config.yaml
n_layer: 12
d_model: 512
n_head: 8
n_kv_head: 8
head_dim: 64
d_mlp: 1024
vocab_size: 32000
activation: "reglu"
norm: "rmsnorm"
norm_place: "pre"
norm_eps: 1e-06
positions: "rope"
rope_base: 10000.0
rope_fraction: 1.0
qk_norm: false
attn_scale: 0.125
bias: "none"
tie_embeddings: false
parallel_block: false
init: "uniform"
init_std_qkv: 0.0207
init_std_o: 0.0257
init_std_up: 0.0296
init_std_down: 0.0296
optimizer: "muon_hyperball"
lr: 0.00951
beta1: 0.95
weight_decay: 0.0
lr_head: 0.00421
warmup_steps: 200
schedule: "wsd"
decay_fraction: 1.0
decay_shape: "linear"
final_lr_fraction: 0.0
batch_tokens: [65536, 131072, 262144, 524288]
seq_len: 1024
doc_mask: true
train_tokens: 1173000000
steps: 6020
dataset: "wikipedia_en"
MLP neurons of a small language model. Each row is named by its layer, matrix (gate and up: input weights) and neuron, and shows model dimensions 0-95. Each number is 50 + 15 x the weight over its row's rms, rounded and kept within 0 to 99. A neuron's up and down rows have the sign that makes its largest values positive.
A block is one neuron, or neurons of one layer that tend to fire together. After each block is what it responds to, as a language model described it from the Wikipedia text at the highest values.

L2.gate786:86 27 10 64 51 55 52 49 37 47 61 48 33 49 63 67 65 64 47 71 61 33 39 51 82 56 51 56 50 75 58 59 63 42 62 42 40 60 49 52 49 58 44 49 26 65 46 32 58 27 37 55 84 45 55 70 36 74 60 58 64 45 37 79 69 66 74 40 20 41 54 49 67 41 29 62 42 33 42 69 54 26 61 41 60 57 77 35 66 46 32 70 51 32 81 61
L2.up786:78 30 73 48 61 43 28 29 46 42 48 80 51 46 50 33 76 43 51 66 37 64 64 59 61 60 59 42 18 20 77 43 46 16 51 60 54 54 57 47 59 61 74 21 46 72 39 32 45 37 40 49 49 45 83 45 38 47 31 58 53 56 55 35 24 25 30 50 54 57 62 40 45 29 44 53 58 14 41 67 61 48 52 62 28 48 65 29 26 75 24 28 48 38 67 42
L2.gate987:70 35 67 27 50 05 58 74 65 58 64 47 58 69 40 58 42 34 61 65 43 64 38 63 43 46 67 62 62 53 50 51 64 51 48 27 57 65 60 44 41 39 52 49 54 45 53 35 75 72 14 61 51 52 54 28 53 42 60 46 42 57 46 64 48 55 90 60 27 54 41 62 56 69 40 19 54 71 70 30 46 46 24 61 80 62 71 48 52 26 50 56 60 34 59 72
L2.up987:56 47 38 38 62 51 55 25 67 48 58 25 54 58 60 45 59 45 56 62 42 60 64 68 69 38 45 35 40 78 43 22 47 47 30 76 70 49 49 49 05 40 68 51 53 58 47 33 42 40 35 73 66 59 70 67 65 55 44 63 60 54 58 35 40 36 54 66 56 42 37 79 35 65 48 59 83 17 57 46 55 19 54 30 47 83 71 62 52 80 39 30 38 47 58 45
Description: Second piece of names. Word pieces directly after a name's split-off capital first letter, mostly unusual or foreign proper names, e.g. A-e-gir, C-s-aba, Qua-id, Y-ent-l.

L4.gate211:66 73 39 54 47 30 37 73 51 42 78 41 46 56 62 69 47 50 55 57 34 47 52 43 66 35 56 55 46 87 58 54 44 42 24 50 45 57 47 71 49 46 82 54 64 39 51 53 63 37 50 37 60 63 28 63 56 49 53 64 63 41 30 71 41 62 71 51 46 62 54 39 45 58 29 56 50 27 47 29 60 35 36 31 62 56 68 82 49 22 53 64 39 29 48 59
L4.up211:69 68 63 48 58 36 60 48 53 50 53 35 42 80 75 63 60 58 30 34 45 27 68 67 33 48 50 62 52 45 50 63 42 39 44 31 74 65 54 67 65 43 53 53 94 36 57 68 68 46 44 54 31 48 68 51 71 53 64 62 81 43 43 61 70 50 49 53 60 59 49 57 40 52 28 58 33 65 44 60 20 23 64 57 64 35 45 63 52 39 67 51 59 36 34 69
L4.gate235:53 47 50 49 77 45 84 25 64 34 68 52 46 46 60 40 53 57 56 24 54 57 46 55 41 36 70 54 59 44 57 45 60 40 61 68 53 24 44 46 70 37 60 62 43 51 45 29 39 49 48 66 79 25 46 49 60 50 63 65 73 52 70 62 49 34 49 54 45 59 34 56 40 39 45 34 11 46 44 54 29 06 60 59 71 39 47 54 67 39 44 76 44 43 53 23
L4.up235:61 56 39 52 51 42 47 32 43 28 58 54 52 33 29 47 55 55 15 20 59 61 75 55 59 51 34 48 69 61 45 59 51 52 56 51 45 31 41 56 70 33 39 46 62 49 44 23 66 44 43 49 84 32 39 69 30 73 51 60 65 64 61 55 49 35 50 75 59 25 49 46 30 83 55 53 23 63 67 57 48 44 36 60 38 74 44 61 62 45 79 53 49 46 40 33
L4.gate578:63 59 47 50 64 31 47 56 62 51 37 50 63 53 45 89 55 39 50 60 31 55 66 22 43 36 72 70 42 27 41 50 62 54 37 35 53 42 36 56 51 50 43 47 46 65 58 58 80 43 43 66 60 61 41 52 48 46 60 72 57 62 30 18 72 31 65 64 27 36 60 26 52 66 30 73 48 25 38 44 36 27 39 59 89 22 51 36 47 37 46 55 38 55 07 57
L4.up578:83 09 65 53 58 61 60 72 57 63 48 39 88 79 42 48 63 37 44 68 31 57 40 39 59 32 80 57 54 41 50 58 63 61 59 39 53 35 56 43 50 57 54 33 51 46 59 76 87 41 46 22 59 43 64 36 41 46 60 31 39 51 55 52 60 39 51 59 41 35 65 22 50 53 48 31 70 51 50 40 56 32 63 43 50 58 59 49 44 50 57 53 42 72 44 75
L4.gate791:59 56 33 47 50 36 78 79 54 54 48 12 56 37 79 42 55 42 34 37 45 60 67 73 55 15 39 59 64 38 42 37 53 24 57 37 56 45 59 56 42 53 40 55 39 57 52 31 45 43 27 46 37 36 36 77 31 45 45 76 79 38 44 55 55 43 45 61 64 36 30 25 70 72 90 52 60 29 13 71 53 49 27 67 60 71 34 82 34 15 35 95 56 70 48 57
L4.up791:46 49 24 16 33 39 67 55 61 57 51 24 48 30 47 85 71 55 32 37 37 80 57 49 82 32 26 47 38 60 92 57 40 40 35 29 60 52 69 66 44 46 65 36 59 58 63 37 57 62 27 66 30 79 65 51 67 86 62 31 45 42 57 56 71 48 67 62 40 60 58 72 39 32 77 58 64 68 30 37 42 51 56 39 95 63 46 48 66 30 55 58 53 39 43 60
Description: Second piece after initial letter. Word-internal pieces, usually vowel-led, right after a word's first letter or letters split off as a separate token, mostly in names and titles: S-tre-tch, F-lu-ids, K-n-app, S-na-pper.

L4.gate78:71 66 38 44 48 51 80 50 61 67 31 55 35 21 49 57 67 24 67 49 46 45 39 55 43 35 71 37 62 69 41 46 40 60 68 38 36 52 74 44 45 30 19 57 56 55 53 38 51 49 67 41 43 51 14 61 30 27 63 43 72 60 57 63 61 62 57 24 56 53 37 54 22 31 39 34 33 41 57 60 66 51 70 86 44 47 56 44 38 45 46 66 49 49 46 25
L4.up78:53 48 45 43 75 53 73 58 56 59 35 52 52 60 42 58 40 68 58 48 49 49 47 57 47 33 73 36 33 58 71 27 67 79 68 53 54 45 79 43 23 16 24 53 46 69 56 53 30 41 76 37 57 62 42 48 45 32 44 46 50 41 28 53 37 40 25 26 60 57 33 35 38 77 56 54 22 65 46 29 52 46 54 74 41 39 51 43 27 25 37 40 45 38 36 45
L4.gate273:66 34 29 62 53 19 46 53 75 25 39 85 63 71 48 41 54 26 60 68 45 70 58 33 39 44 30 50 82 64 37 51 68 57 48 61 53 68 39 67 54 91 21 47 58 52 66 24 53 47 45 60 55 61 31 60 53 51 23 42 46 73 64 52 35 49 34 50 34 57 60 46 59 76 44 68 32 61 74 40 47 82 36 45 16 58 15 50 58 60 47 46 34 37 34 69
L4.up273:68 70 38 58 49 48 42 36 45 37 25 64 43 34 63 54 39 40 62 40 54 52 39 05 80 42 45 73 68 69 29 43 37 64 51 42 47 55 80 40 53 71 62 45 42 63 37 51 42 50 93 53 47 56 22 35 44 71 34 04 62 46 73 45 56 53 36 74 49 24 57 30 65 36 44 53 64 47 48 93 65 30 66 57 60 48 46 54 46 32 37 70 35 33 41 52
L4.gate817:50 56 53 47 45 49 47 54 45 48 56 45 51 42 28 55 76 31 66 49 61 58 26 21 32 41 36 72 61 57 45 18 48 61 66 58 51 56 66 45 55 50 39 45 36 61 49 55 40 16 61 65 61 51 35 45 56 25 74 43 25 78 52 66 86 40 19 18 45 37 60 60 53 47 68 38 36 63 36 33 47 34 24 61 42 54 43 56 53 42 35 51 32 34 56 41
L4.up817:50 46 48 71 40 65 44 53 44 74 29 53 67 71 71 35 82 41 65 59 57 46 36 55 23 40 42 19 36 45 44 53 57 54 41 47 44 34 57 36 48 38 48 50 62 43 30 72 64 37 62 55 38 43 00 64 62 27 44 60 56 51 81 52 60 38 39 15 18 36 43 56 35 37 45 22 38 57 36 34 62 36 33 50 61 41 14 45 53 51 37 36 43 46 51 25
L4.gate900:51 50 80 49 63 67 73 50 26 60 47 60 39 43 87 51 81 26 35 39 59 62 44 45 57 43 65 20 44 52 58 45 49 48 43 66 64 51 54 74 55 60 36 50 82 81 45 86 51 45 47 42 81 34 10 54 76 41 59 35 53 38 38 42 69 29 64 51 56 50 61 54 48 55 58 39 38 66 69 45 25 48 47 49 50 37 26 57 69 58 43 60 46 57 76 62
L4.up900:41 66 61 55 58 51 40 40 56 57 48 68 33 35 64 93 69 67 35 38 52 43 52 51 29 34 59 69 50 40 57 51 57 57 55 54 56 58 30 30 40 56 45 40 78 59 34 55 56 65 68 38 57 24 50 42 46 47 64 45 44 34 51 28 80 47 78 39 54 40 68 60 48 34 63 49 73 39 72 35 57 46 56 38 17 52 54 46 96 74 39 62 53 21 52 63
Description: Section heading and table header words. Words inside Wikipedia section headings (==History==, Awards and honors, Names) and table header cells before the pipe (Title |, Player |).

L5.gate129:28 50 65 64 77 58 50 51 28 39 48 48 58 95 37 54 28 30 28 36 58 74 30 42 43 58 69 50 60 59 42 29 47 63 48 42 25 59 54 34 55 51 32 60 51 28 52 58 60 67 45 85 84 46 45 63 57 62 64 41 50 74 56 37 32 58 50 37 43 56 44 27 51 63 39 68 44 45 52 45 22 44 51 32 89 51 33 75 66 47 52 27 82 60 51 46
L5.up129:48 55 61 37 46 71 78 56 18 74 31 30 51 56 64 38 62 43 47 61 45 52 35 32 42 58 71 41 44 43 25 61 62 27 37 24 31 40 44 80 50 47 62 27 64 40 60 33 42 65 47 41 53 50 40 41 44 52 56 58 50 15 69 27 48 50 59 52 52 55 60 75 59 77 48 36 52 25 29 68 59 52 40 53 80 62 54 54 51 56 55 72 57 06 64 71
L5.gate181:58 53 70 27 40 59 52 71 54 56 73 49 64 36 54 64 33 32 56 42 73 47 47 50 28 79 55 42 41 49 48 43 23 45 34 30 61 77 59 47 58 25 56 59 72 30 77 68 54 38 25 69 18 69 47 20 76 77 50 57 52 30 35 31 47 25 55 94 45 64 52 44 53 55 31 65 51 58 66 68 73 53 66 24 40 29 61 58 34 37 71 35 67 58 56 55
L5.up181:40 72 51 45 38 29 67 75 52 39 63 48 34 41 71 67 32 30 41 37 55 54 67 56 46 77 73 54 27 76 50 49 44 59 26 61 60 68 67 61 53 24 68 40 47 50 75 40 64 36 36 34 31 48 33 42 71 52 66 39 69 52 54 42 36 35 60 74 61 73 49 52 53 28 65 41 62 38 44 41 70 46 88 34 31 51 55 54 85 15 31 56 78 50 56 51
L5.gate227:71 51 52 55 33 71 45 76 59 19 55 44 74 74 50 59 68 39 32 62 31 74 45 41 10 47 65 15 73 42 43 56 57 43 56 33 59 56 50 33 70 34 70 80 59 63 25 52 54 45 64 44 58 70 51 48 34 42 73 57 46 70 20 39 65 52 60 51 58 30 65 54 27 49 39 16 45 47 58 52 29 49 57 39 52 44 40 35 78 33 44 28 40 38 22 53
L5.up227:47 69 47 47 54 67 62 67 40 27 56 64 76 24 54 34 62 49 47 49 34 37 66 52 46 65 47 52 54 58 60 13 42 61 33 33 53 79 59 53 77 48 74 35 64 42 51 75 14 54 44 56 36 40 58 68 65 50 34 49 39 49 32 45 59 48 48 39 66 49 43 56 35 34 63 49 64 46 33 39 21 55 43 83 48 41 62 39 45 61 67 66 47 36 55 45
L5.gate382:45 43 37 66 36 38 57 32 72 33 64 78 43 52 52 35 89 60 58 37 23 26 77 60 80 25 57 55 51 40 71 85 71 47 37 38 74 47 55 55 66 40 61 45 66 26 64 55 56 38 47 54 60 60 63 65 73 66 44 59 60 50 64 54 49 51 53 60 70 54 59 54 26 43 49 32 40 35 62 20 46 59 32 51 42 61 37 63 28 54 34 47 78 82 47 29
L5.up382:63 42 41 41 49 15 38 63 38 38 57 61 51 16 35 69 47 44 54 46 29 55 68 28 47 26 90 25 45 47 41 57 58 44 40 68 22 45 45 52 63 40 44 63 74 58 58 43 41 61 33 53 45 51 36 32 52 58 47 26 42 45 49 07 59 62 67 24 65 59 57 30 68 63 56 48 45 38 43 55 47 25 17 62 70 55 75 59 29 38 71 54 59 18 57 44
L5.gate487:70 28 48 55 47 45 63 75 52 54 57 28 42 81 44 53 29 46 35 58 37 67 59 47 44 59 61 22 53 51 79 57 63 51 48 47 29 60 83 62 56 61 69 34 33 55 66 18 41 61 48 61 57 54 43 51 60 54 89 46 55 33 39 63 39 46 62 31 50 48 46 37 53 81 33 56 62 35 45 45 52 40 70 81 88 63 59 61 48 38 37 40 89 23 35 27
L5.up487:21 56 41 32 57 31 56 53 47 41 44 68 45 79 64 46 40 61 32 55 48 41 41 40 55 71 48 55 60 49 71 59 62 55 55 52 24 42 80 68 49 41 55 66 31 68 59 52 44 39 56 53 50 75 47 58 59 26 82 57 69 51 57 30 63 59 27 78 42 50 55 46 40 69 66 54 35 38 59 63 64 48 25 45 69 79 46 57 65 49 38 45 56 33 40 62
L5.gate541:75 35 79 64 80 68 58 60 52 55 45 42 34 14 37 78 59 73 56 59 78 28 41 36 49 73 67 50 50 34 69 59 59 55 28 68 64 34 57 77 21 50 73 35 56 44 46 46 24 34 60 39 56 58 41 73 70 34 07 39 40 56 47 51 94 71 58 73 38 41 32 42 47 69 29 76 36 54 71 39 82 52 60 51 64 35 36 42 70 24 49 44 94 33 57 35
L5.up541:70 67 42 37 49 40 57 52 68 52 47 61 54 45 54 68 37 47 46 58 61 69 13 50 53 73 29 37 40 31 49 56 63 50 44 37 56 77 38 42 38 56 37 59 47 40 56 58 70 73 51 63 79 31 40 52 61 55 66 77 46 33 30 49 57 48 61 60 44 46 24 54 55 80 55 51 53 58 62 36 63 71 55 50 46 47 53 78 39 63 60 65 43 47 40 72
L5.gate652:16 66 54 48 58 27 55 45 47 48 19 47 47 14 46 56 28 51 42 64 47 70 50 29 65 60 32 60 47 47 64 55 43 72 48 49 44 52 47 53 46 37 75 63 60 48 58 43 37 68 35 65 66 61 56 70 49 45 65 52 67 89 45 74 30 56 57 72 31 31 57 33 23 58 47 48 68 55 54 61 38 53 48 66 80 31 62 42 57 44 28 69 14 44 40 40
L5.up652:28 46 71 54 58 21 64 43 33 47 42 49 61 32 59 60 58 48 48 52 43 57 54 22 44 67 42 62 71 77 65 50 77 59 28 45 47 52 71 33 64 32 52 70 56 52 60 46 63 56 34 78 56 53 38 46 64 26 68 35 80 64 57 71 42 74 52 62 19 34 47 54 38 61 45 33 65 25 85 53 70 34 25 74 90 42 39 52 52 56 40 81 21 48 29 38
L5.gate1008:54 33 47 55 54 58 51 76 72 59 48 54 49 64 33 58 40 44 59 54 47 52 48 73 46 68 46 50 47 35 27 34 63 50 40 57 53 63 61 49 62 42 45 56 63 41 82 45 43 35 46 38 57 48 48 45 63 66 36 47 52 53 63 68 45 35 58 53 54 60 47 25 73 67 47 54 45 72 52 74 69 34 44 30 59 61 35 40 62 39 42 59 42 58 53 41
L5.up1008:39 77 80 53 66 13 59 52 26 65 63 35 65 28 37 40 42 67 60 33 42 41 53 46 61 78 70 61 82 81 56 34 45 45 36 44 62 51 60 38 43 57 71 82 57 60 35 59 52 50 73 57 53 53 29 34 54 49 51 78 51 74 42 54 36 39 54 62 48 54 52 80 33 35 51 62 44 63 60 53 37 36 57 41 42 41 73 47 72 48 72 49 64 52 41 23
Description: Early word-piece fragments. Second word pieces inside longer words split into several tokens, often names, rare terms or section headings, e.g. Mu-s-eo, S-can-dinavian, K-wa-bena.

L5.gate78:54 44 47 49 55 44 27 50 57 68 62 59 48 45 57 29 55 36 64 50 43 43 37 36 48 48 23 64 22 74 56 46 37 50 43 61 41 70 40 46 54 47 71 47 29 42 16 55 52 70 76 71 45 41 19 63 37 59 37 41 63 38 46 57 74 60 60 47 61 66 57 32 51 42 73 72 37 29 70 67 36 19 47 41 39 21 44 48 43 60 43 23 57 23 33 61
L5.up78:16 59 62 35 40 62 80 71 66 68 51 27 53 34 37 62 46 32 37 35 42 70 46 60 32 54 65 21 55 46 50 39 70 62 31 45 68 62 62 36 45 18 50 59 49 41 53 54 41 35 69 77 44 51 47 51 52 43 54 59 62 56 82 41 56 55 69 67 79 68 60 40 51 32 51 43 86 59 58 61 69 39 31 57 41 51 46 49 73 62 42 37 45 39 54 38
L5.gate80:56 60 32 58 59 36 43 39 58 42 59 53 40 50 58 59 79 69 82 54 27 38 54 48 31 45 99 55 64 67 58 52 52 47 94 53 51 65 59 60 52 48 35 38 57 49 40 34 47 34 37 62 59 33 37 37 52 53 37 62 45 77 70 38 80 46 36 41 36 45 58 83 43 72 51 47 49 52 53 28 44 49 58 78 54 52 65 41 28 45 51 57 60 44 41 52
L5.up80:50 59 47 67 17 51 53 47 58 59 39 57 32 20 57 54 60 64 86 58 36 57 39 60 69 23 67 67 37 33 59 62 45 68 78 82 27 53 57 42 45 23 54 49 50 50 44 19 47 27 67 52 52 35 56 46 41 47 72 31 41 35 64 40 70 66 34 14 53 47 58 65 32 59 45 42 53 52 31 36 44 47 66 72 25 55 44 58 29 64 55 70 56 39 54 65
L5.gate422:64 38 73 44 24 60 51 60 64 65 42 20 26 29 73 37 55 71 48 43 32 33 62 56 32 35 68 45 39 74 39 63 45 35 39 58 19 60 52 58 41 32 28 66 61 54 59 54 59 43 18 36 56 37 20 52 54 38 55 51 36 47 33 79 50 47 69 47 46 52 46 62 31 42 21 58 57 22 58 57 67 58 52 36 35 42 59 45 25 45 04 47 59 53 66 44
L5.up422:56 44 49 24 39 60 64 49 47 46 46 65 43 53 46 50 28 53 49 44 51 44 58 60 30 55 72 51 60 78 62 55 66 31 51 64 48 54 24 62 47 43 52 60 49 48 42 52 25 58 67 23 66 64 62 38 55 64 40 55 60 46 15 42 09 45 85 63 44 31 48 52 43 78 81 61 37 69 57 20 46 44 29 52 64 48 58 48 45 53 71 31 33 47 52 47
L5.gate586:61 23 57 59 45 86 14 49 45 48 45 25 56 38 37 31 72 58 60 50 46 30 39 36 34 65 50 53 64 55 43 44 58 51 45 56 71 39 69 34 33 53 51 48 41 42 22 33 46 64 69 56 74 38 16 38 51 44 50 33 58 64 48 82 63 61 13 53 41 62 53 41 46 61 49 31 51 57 49 66 86 38 72 39 64 47 51 48 46 32 22 55 81 49 30 52
L5.up586:63 08 23 59 55 72 51 67 57 52 67 85 28 33 50 49 47 51 17 53 48 25 37 40 64 57 30 41 47 68 28 68 90 86 57 51 43 55 41 40 38 38 25 69 55 44 21 62 54 74 65 47 45 41 58 88 63 57 86 39 50 53 33 55 45 65 56 55 37 62 47 55 38 73 63 62 35 35 60 15 41 55 62 36 38 63 52 57 34 41 51 44 45 68 64 57
L5.gate760:66 62 72 59 39 43 47 32 27 63 53 46 36 65 66 73 62 49 36 47 50 26 60 58 60 30 39 51 40 54 45 67 52 77 65 49 50 68 55 68 47 48 51 53 22 46 65 39 44 39 66 50 72 39 41 45 69 47 17 67 64 38 37 66 44 32 53 40 69 54 60 53 84 49 41 49 46 43 61 29 65 77 57 61 99 52 14 58 37 26 67 30 79 53 79 57
L5.up760:26 42 56 56 40 56 60 69 30 63 23 55 73 78 66 50 62 66 24 54 17 67 72 69 53 54 58 55 28 39 62 58 18 46 49 26 32 47 22 53 51 44 69 44 44 61 52 35 56 28 28 67 72 40 33 49 64 40 18 30 50 36 36 62 85 42 28 31 47 74 43 57 60 11 60 53 65 28 50 52 54 58 58 47 59 58 44 44 54 58 61 44 82 63 44 54
L5.gate861:28 58 40 34 46 52 41 44 56 43 55 60 53 77 46 22 59 55 81 63 59 67 60 38 60 47 30 31 61 41 35 41 67 51 27 43 63 69 57 45 47 90 51 42 40 32 81 33 62 78 41 53 43 42 61 23 62 93 33 67 60 43 36 57 44 22 35 37 60 56 32 56 46 43 49 54 41 64 53 54 73 50 49 63 12 15 61 63 46 66 67 45 33 47 50 13
L5.up861:20 67 37 19 45 64 54 22 78 69 51 45 47 64 53 44 57 38 98 58 45 63 42 40 89 73 23 28 73 44 53 57 44 29 46 47 62 65 50 72 51 65 35 36 46 41 57 39 48 51 63 47 70 64 65 20 47 76 32 60 53 51 60 56 49 54 29 36 58 40 54 50 76 39 32 73 71 57 63 44 66 68 50 73 18 31 53 61 48 51 35 33 27 63 37 34
L5.gate868:72 57 48 48 51 54 42 39 52 52 31 62 61 39 37 39 38 37 72 40 83 52 66 57 52 39 58 56 18 86 43 39 58 46 75 33 48 44 65 54 60 61 53 53 49 36 57 56 59 62 56 62 41 57 22 32 45 44 78 47 55 47 56 54 50 48 34 66 76 67 63 62 53 53 15 49 52 53 53 31 75 60 55 55 26 42 52 92 43 62 42 51 99 55 45 72
L5.up868:53 40 37 55 50 76 67 39 55 40 47 60 48 44 45 37 49 57 50 61 55 55 78 55 39 45 64 82 62 51 46 53 43 38 38 29 65 38 52 66 42 54 60 35 98 64 61 69 55 42 67 84 22 53 45 59 52 73 64 55 51 62 60 54 78 33 24 41 48 76 59 42 63 55 39 37 14 52 51 56 44 32 67 60 62 46 69 49 45 70 42 74 50 48 36 51
L5.gate977:60 65 46 63 44 49 58 47 28 42 44 84 48 34 66 52 44 72 42 43 47 42 43 56 36 44 43 68 32 58 51 48 57 42 68 48 35 72 40 54 58 38 42 21 27 53 66 69 42 61 53 82 37 46 45 43 12 65 56 39 43 42 55 55 54 70 49 39 57 52 96 33 38 39 23 44 50 66 52 74 29 63 41 44 50 57 60 47 57 31 45 51 85 40 49 54
L5.up977:59 41 42 61 49 22 23 47 67 29 34 38 38 57 90 56 48 48 64 19 43 11 30 65 38 51 62 44 64 48 52 70 79 60 49 44 52 53 45 27 46 47 62 58 26 36 57 60 43 39 53 43 50 59 57 59 35 80 49 91 37 47 31 59 22 50 38 68 66 57 42 58 51 86 23 36 79 39 64 57 75 81 44 38 65 60 43 54 12 33 48 65 70 48 38 49
Description: Wikipedia section heading words. First word of a Wikipedia section heading right after ==, e.g. Early (life), Critical reception, Legacy, Awards, Death; weaker on occasional prose words.

L2.gate56:47 59 76 39 36 32 33 22 84 63 47 47 45 61 48 54 41 45 33 65 59 62 39 59 43 75 58 63 39 71 54 84 40 49 43 44 39 60 30 54 63 78 52 43 82 40 24 45 14 36 46 54 49 35 52 42 58 55 55 55 23 38 85 52 46 56 42 71 34 48 56 22 62 54 63 43 77 68 53 16 31 43 43 68 42 86 56 67 43 35 33 52 87 24 28 47
L2.up56:37 81 25 59 44 08 36 56 37 64 57 42 61 56 45 44 50 29 57 44 36 73 50 59 53 89 28 41 40 45 42 53 49 50 46 45 57 77 46 62 24 66 56 87 42 90 62 38 42 78 64 37 25 60 62 54 59 65 43 57 50 36 70 52 26 62 31 42 48 36 46 41 44 61 37 66 39 63 28 45 54 54 48 60 26 49 54 72 48 47 41 53 71 80 25 38
L2.gate888:51 49 75 23 69 42 39 28 69 52 37 57 38 51 46 51 33 23 35 58 69 56 53 54 55 56 23 46 41 45 50 93 58 50 37 43 31 51 57 67 64 65 33 62 67 71 40 12 54 49 36 21 30 43 64 39 36 74 55 39 30 44 55 67 62 49 24 63 46 51 69 38 63 50 54 47 48 36 57 17 16 57 40 73 64 46 62 66 50 55 35 72 88 35 18 43
L2.up888:53 59 61 48 40 45 61 76 58 54 47 36 63 48 69 58 62 99 63 46 58 51 34 55 57 54 42 39 50 53 68 30 42 46 53 32 40 33 33 39 37 51 66 49 51 60 49 65 54 54 64 70 42 52 45 42 46 53 75 57 49 41 37 44 43 51 55 52 60 44 37 55 45 64 56 63 59 78 41 86 69 38 51 61 19 51 64 45 45 52 27 33 25 64 47 62
Description: Infobox line breaks. Line breaks and list dashes between key–value lines in infobox-style fields, e.g. after "Time zone: UTC+1 (CET)" or "Website: …", before the next field, section, or article title.